config.toml
num_hidden_layers = 8
hidden_size = 160
num_attention_heads = 2
num_key_value_heads = 2
head_dim = 64
intermediate_size = 640
vocab_size = 8192
hidden_act = "relu"
norm = "rmsnorm"
norm_place = "pre"
norm_eps = 1e-06
positions = "learned"
qk_norm = false
attn_scale = 0.125
bias = "all"
tie_word_embeddings = true
parallel_block = false
init = "trunc"
init_std_qkv = 0.0395
init_std_o = 0.011
init_std_up = 0.0395
init_std_down = 0.00493
optimizer = "muon_variant"
learning_rate = 0.00519
beta1 = 0.93
weight_decay = 0.049
lr_head = 0.00782
max_grad_norm = 1.0
warmup_steps = 200
schedule = "wsd"
decay_fraction = 0.665
decay_shape = "linear"
final_lr_fraction = 0.05
batch_tokens = 32768
max_seq_len = 384
doc_mask = true
z_loss = 0.0001
train_tokens = 194100000
max_steps = 5924
dataset = "wikipedia_en"
MLP neurons of a small language model. Each row is named by its layer, matrix (up: input weights; down: output weights) and neuron, and shows model dimensions 0-159. Each number is 128 + 32 x the weight over its row's rms, rounded and kept within 0 to 255. Numbers have three digits each.
After each neuron's rows, "fires after" lists the tokens most often just before its 100 highest values on Wikipedia text that the model never trained on.

L3.up506:136164169151095093174145146146126060172101138126114144090123173149082154126099106123123098077109130199088168171134139118090076111156146110152141122141133143101137093113140168066116146137122099152076114092136167040128103136176173118116162049091121103147105081156118130125096130114143125142088114182206232126141096120139135112108120153140119160093144073114142134154109142080087172080155154088089133109079152089130168123135141149097143063087133128167090150123173113139128071157140060
L3.down506:136110132130209181128117115066190161161170142134148131100122079157156155104160126107156121113107086083156076090119103180146114126173126170125146144124177145151165133177103118142212076099102123112131085151106141167218114086123142100191077192188147145113138101112117126127157108188117089099163178139121079146088180110137135067093121139121121140149077123138135072155179087130102105159095109170154116168138114160134129118146125130139122092164152092153162089061121123117171139108187148
fires after: " ", " (", " Website", " \""

L3.up89:134122142153165054150136151096111193117117132138146083148072127153061107114145165096152110107138164158122089160139138171150110170196087173144143112175039091087134108135136162151176104089151147114092137071126125113109071131129128080118170154144114133139148075077175108090165174178127102105151179119078150131105088166160180130158092126140099154126144077107158125116088100143128148109146138138130104124019094142187113173142112147133149087105094148170101111093134109119157172177184127
L3.down89:156172095111163060094097188118148068064157170120141148165134148126113111159104104168143176114066109150120145059084156149109160111116136147098121085140089089131101214153121132111136139128085134149071154138129126105112147134168122139155168097174068094106111163114147092077182149143119131135130164064097110135151124142087144099130149096118157085141173123136141108093126167133146079171119083135092150115150162114158123190189187085127102190169164124163183098212093145127096149137160125
fires after: "\n", ".\n"

L3.up454:086096149085134093100097117162154154092109097153158157183106137084150156122099142112107087156179128097104122112133108152149220129113137111148161121112093159136184155078150103103139138113096160149154169179160115133184148125144139143109040120126107144132139162113118097106064134150100042189120072141111134132173017131085120112161154120104131073108135142159101163146129091088123097101159101127109101179116089155135109120180098133099115146125157106074140082143125159206087105126099191
L3.down454:177106150143092121157127137093103116135161155157163117149110138133108134148097071119158119152091109120128143115232113129141117179138162107136182049133063132152171061116119139117128043162151091154137176067088156127138142096178077171159173145067185133098132148124073126165165118103160090129160119117136162082191083160124143032148120146182135168113150135111091109124091124088112080135092121085132129160123122141123124133157155139130158159167202114172102129145171124091145133105129146
fires after: " the", " a", "'s", " his"

L3.up421:166123070136080128155153169116123142154116186126184149136089141111153143131170153176083150128163116147121119171093079097143168134096126173068137143120117106167083107123114111139119118160052165103115162140099124183141107168082124101125115090157156106164158167133084107125169121160165130108097177077110104162131085097146164106099176137105059136136114121160162127125142105088095100197115084117101085082155135139151128096062160107055139087198174104114085178169116107045108105153162119
L3.down421:084123171093125105142057135138173097159116072099155164203107106126138133142104124161095164127157166124147107089172166124155121172132117111139121126131110097096135069041120105150193110139066108151110149119165111107115176098085169150135120165123175146154146122158098148170138168101197123110125174167155129121112174117122158094113133194045157168129112075149114146137182131059085115135104070121131171151122099116189113155121197079108177087145165117128141119139171118096117154163143172
fires after: " is", " was", " were", " be", ","

L3.up396:148118167136106080098133121120105143148092072090088111159146113130112119087107092099102103086124138155122116098193093144149133123125090188190123179125168079118147116111119049132112076080170122137144130102134097112152146126113099141134195143162105143125116158140140184106091140107100187108120073124136068050136107092134109155102141160082074142163161127084128083181115119160106110135090097147112100144143213053142132139113116135108175067082163067111167101073142066149111164147093157
L3.down396:107115116164128099102194099152135196136160130081075126189138102123099131157127135139139154199105123172142158110132165138170094147165110073162101158104107191131116164139075132143121182174162129226147167175130154124090145164115157143150113088065123143170071101151194098176104122116136108129116109129138105156104100140182110117161117090140104160140125119116172085119120155124167118105147077100095156071124108122107097081177143132126136138200136087127088188175062155120126081166141085
fires after: " known", " such", "uch", " referred", " to", " same"

L3.up283:151050111168160040166119151099086101123094178156098164137173121150056153083140128144085144075131093147163100107139065077147131148123163182166148155143107096143153136185144078074127139109131092112065117060152163166144131195158135104141116106117165063139137098099101138111131117134133133086069124129147186142111104102133172143160081130117073106104144099110196139136119114127206098145120101171116102083125121098128086124096153131150148118135155085098148103166165167150126115108066116
L3.down283:096158109070130164088140158122183158170156162088140134059106134136163040152156094107123079129094104126116151142168153159153109154115156132086121123104183136084087121136118102137112089116127147121142104180058149163106165127158107070169118117170184161119079105152186114094160138067145094107176127207117069088114160153156114101138124160116173091148118161085116143089174098110101130173076045095146179136143140104097132102129170134099101094110141122128097137089073183121134142137145154
fires after: " (", " =\n\n", "\n\n", "–", ".\n\n", " \""

L3.up204:147175061141117106095167174139207116088145126114147093136090104132149175114105121114105089150156103129082150199093167190155139092102212068152129198133089096115171125204128154092153028065117153154084121145092154123114078115114154147097110126123180166163132113086133140143134136151081166103102103144126134130105121153138142158144171156153101162125109152132108148059081050120130166105120135121101139114099144146185123120175112155144142114153198147092112122107141147109113083135139106
L3.down204:084095153121166155128172088146139111139166097166114155067116161100078108153139163081132191125127185189174109112149155130106135125150115097088102168144144177158189144115102123073101162153107089120166128147112136137148180185135074119124144114195147144129139124126156160159124157089099126150143135129183069056119076140138128148122234096158155114116071173149126105163148122124123181127103106123136128128155096192108141149153158136079125139162072128160117131105134142146107231147178086
fires after: " one", " was", " is", " a", " \""

L3.up174:142106125132132092124121147133172147112167112123088145145122164194050150152162135125182135162123166119105098124184113093145142067114121085120101085106085122165142066114115120141117182095223126103153104156127081109097135109202129152099101125123129128102085132177164093096091131047148107177191118145131177161109139122120168112173130171111094095124123189116141143149098168106167096078132081141103121098098160083189123210157097156135072094147117137092117152125137169152131136142079179
L3.down174:059131134169126093136117135134128123162110133136118137096117146094144125149095103149108162116095059157099111112097155144148137211120146063123139123174149157138132162139115106103088142141110108139104076082134130086148121139115117071141167162162100128125147110134104211115130134108194213145154156153163145133182132115125098112135122129134153149065154079170158171146172148119109015112091180159144112120131180100062089073111130130116079107146146116130070107144090128163082168215079135
fires after: " the", "-", "The", " (", " The"

L3.up129:092113135111109096116129154115110140139160131196125105196173125068152107176193164134145186093173113166144118153110104110147191149125164164148098145129108123096115144122114127066195141097090119062142115147117191134174194083166129061106182123187137122142161105129172136086129153148110169130074163062151157191110112130160127124123098086120156203106095153109080165102163128096095166157131158109104086110159156122101098140079061143159081137119155152083145103122134123137135106097132103
L3.down129:150117109137140098090073081204095102137123142131116174169077131152174153135145112084150108091135190152093114132144189155113117111085131107111119109093139097130146155158108110110116125180068085075094119156099202178159131116144167133171138150076122094159195082054097151125163127129110145131159174116105102103128141142076151166095171123143151128123109104073075142106154087097069123166147121154120193094101147140137181183098144158208116167159119094149138137117102153138162194088106111
fires after: ",", ")", " is", " was", " and"

L3.up521:128143113172160143204106121114139141190144114105096162113168099126177153074135147091116159134142112102170168119091105128118135105104064114147146120145132165127109164095133089157136109178081091095123137128099141119157140144193158116195150150123085081213177078161128126058129094140134182134092200120124127092093064172185164116164165081082112136121166149178175114142137130087127165110140167133120127130094156076122143139063118191124067169110134141113131136165115176127099083164155119
L3.down521:199109160151158055134133168091152124162058128099167076141144163165129086157071147201192125072136083143079150155138091175103077114142114093069129050126096102124144161103172153099127129148151136122087144123116121112139138120142125138097096100160075124084130071104110070141134126099158108148097097121096136092118121083054147131101141116157156132144112120113135139152123104193163118155077117146115212101143120178132121100110139140123134135146153119115158065095082077165097153085112195
fires after: ",", ".", " and"

L3.up347:106045104120112072144171078128163116144177142128135162131142156119100129075108160118157149135090131106146136141171114150087162125131093159128151115066143114130158157047192127089144063113103089101078127118087182157130183143157120116087103119116153167109138083087116104164106125076082097216146107108170127085175127171122084123169168195155135183122097144087112066083125158118096134163130114101177100148168135135118141140141142141127105145045164122092098167089140104104111165079126139
L3.down347:168133103156137158070076126105150097111148145163151092071112095108156081133131077131161114170115101120075126075153118124089187075088112109130173091144187159113106165099128095113132102067112138092127168164197172113113095091184179073149132123183076164126118137127154093111142095112167147160143085113085127138122131159120094095046107116196158158123157172145129117121148115102080128152095138116126115106144153170125133140170080118100072152134092189140109132127117158113131088207173187
fires after: " the", " in"

L3.up288:046128118123152152149113124112119119134160130114128087137152181127131096153109128112133168101109150119078093113037162138120129106127182148117164106089147124066151188086088128135202129144131165119140153101091124128162091152158118150125082067093151125186135109100118148172202102110127076131088182094159118067049115088086103147104147136128109179163111143106111157124107249121127127088136127114136120129138163105108171140143155169099087132104215151154095138133129155098151111172169125
L3.down288:121141114108148164117141175152147082161098135104061112170140117147117155119140146099145113105102129124134163123127157202166100098108134181136167123176129197132077074171191132125124084149202135162078118155155152121109138141157152110156091120198127063156123149131091192102174119128130176129121101142130129129078196132103153101127135169174096119130089136146207118114140159099114133130113172180081093066091114118182152156181093122131155112149159092124134179174161121183171131094138199
fires after: " is", ",", " in", " Website", "===\n\n", "\n"

L3.up96:084054121125076109125130126101137174119138106129102122062125138112125140160070142144117146097148120146072107092106152093174081155126133112193105150103199059111180116145155091103146092133137160183141119079148162189166119181105104094058072160133167152146127159056137118155148098054116169133114141121133138114142089119106148159087090191101106128133145112135107113164108145111123135124128117088145132130164047120174164127138178204151157172113151083190147140143146171124165122113123078
L3.down96:166145124217170125121090098083129134074085119090113167156154128158138147130140163077165084138110159170111123189103109177160113136157170133091134123099176130158087146147082192171150153097106172076106110103172165171088118158077156126149131080116067137136128076162139141068158160138118126114148121144114103107058126132198093163198149128120142102183111164085161089131145113166107145174140117183090075154098142141063154147173141120101149097107151129078093106116124155149158160122158125
fires after: "\n\n", ".\n\n", "\n", " ==\n"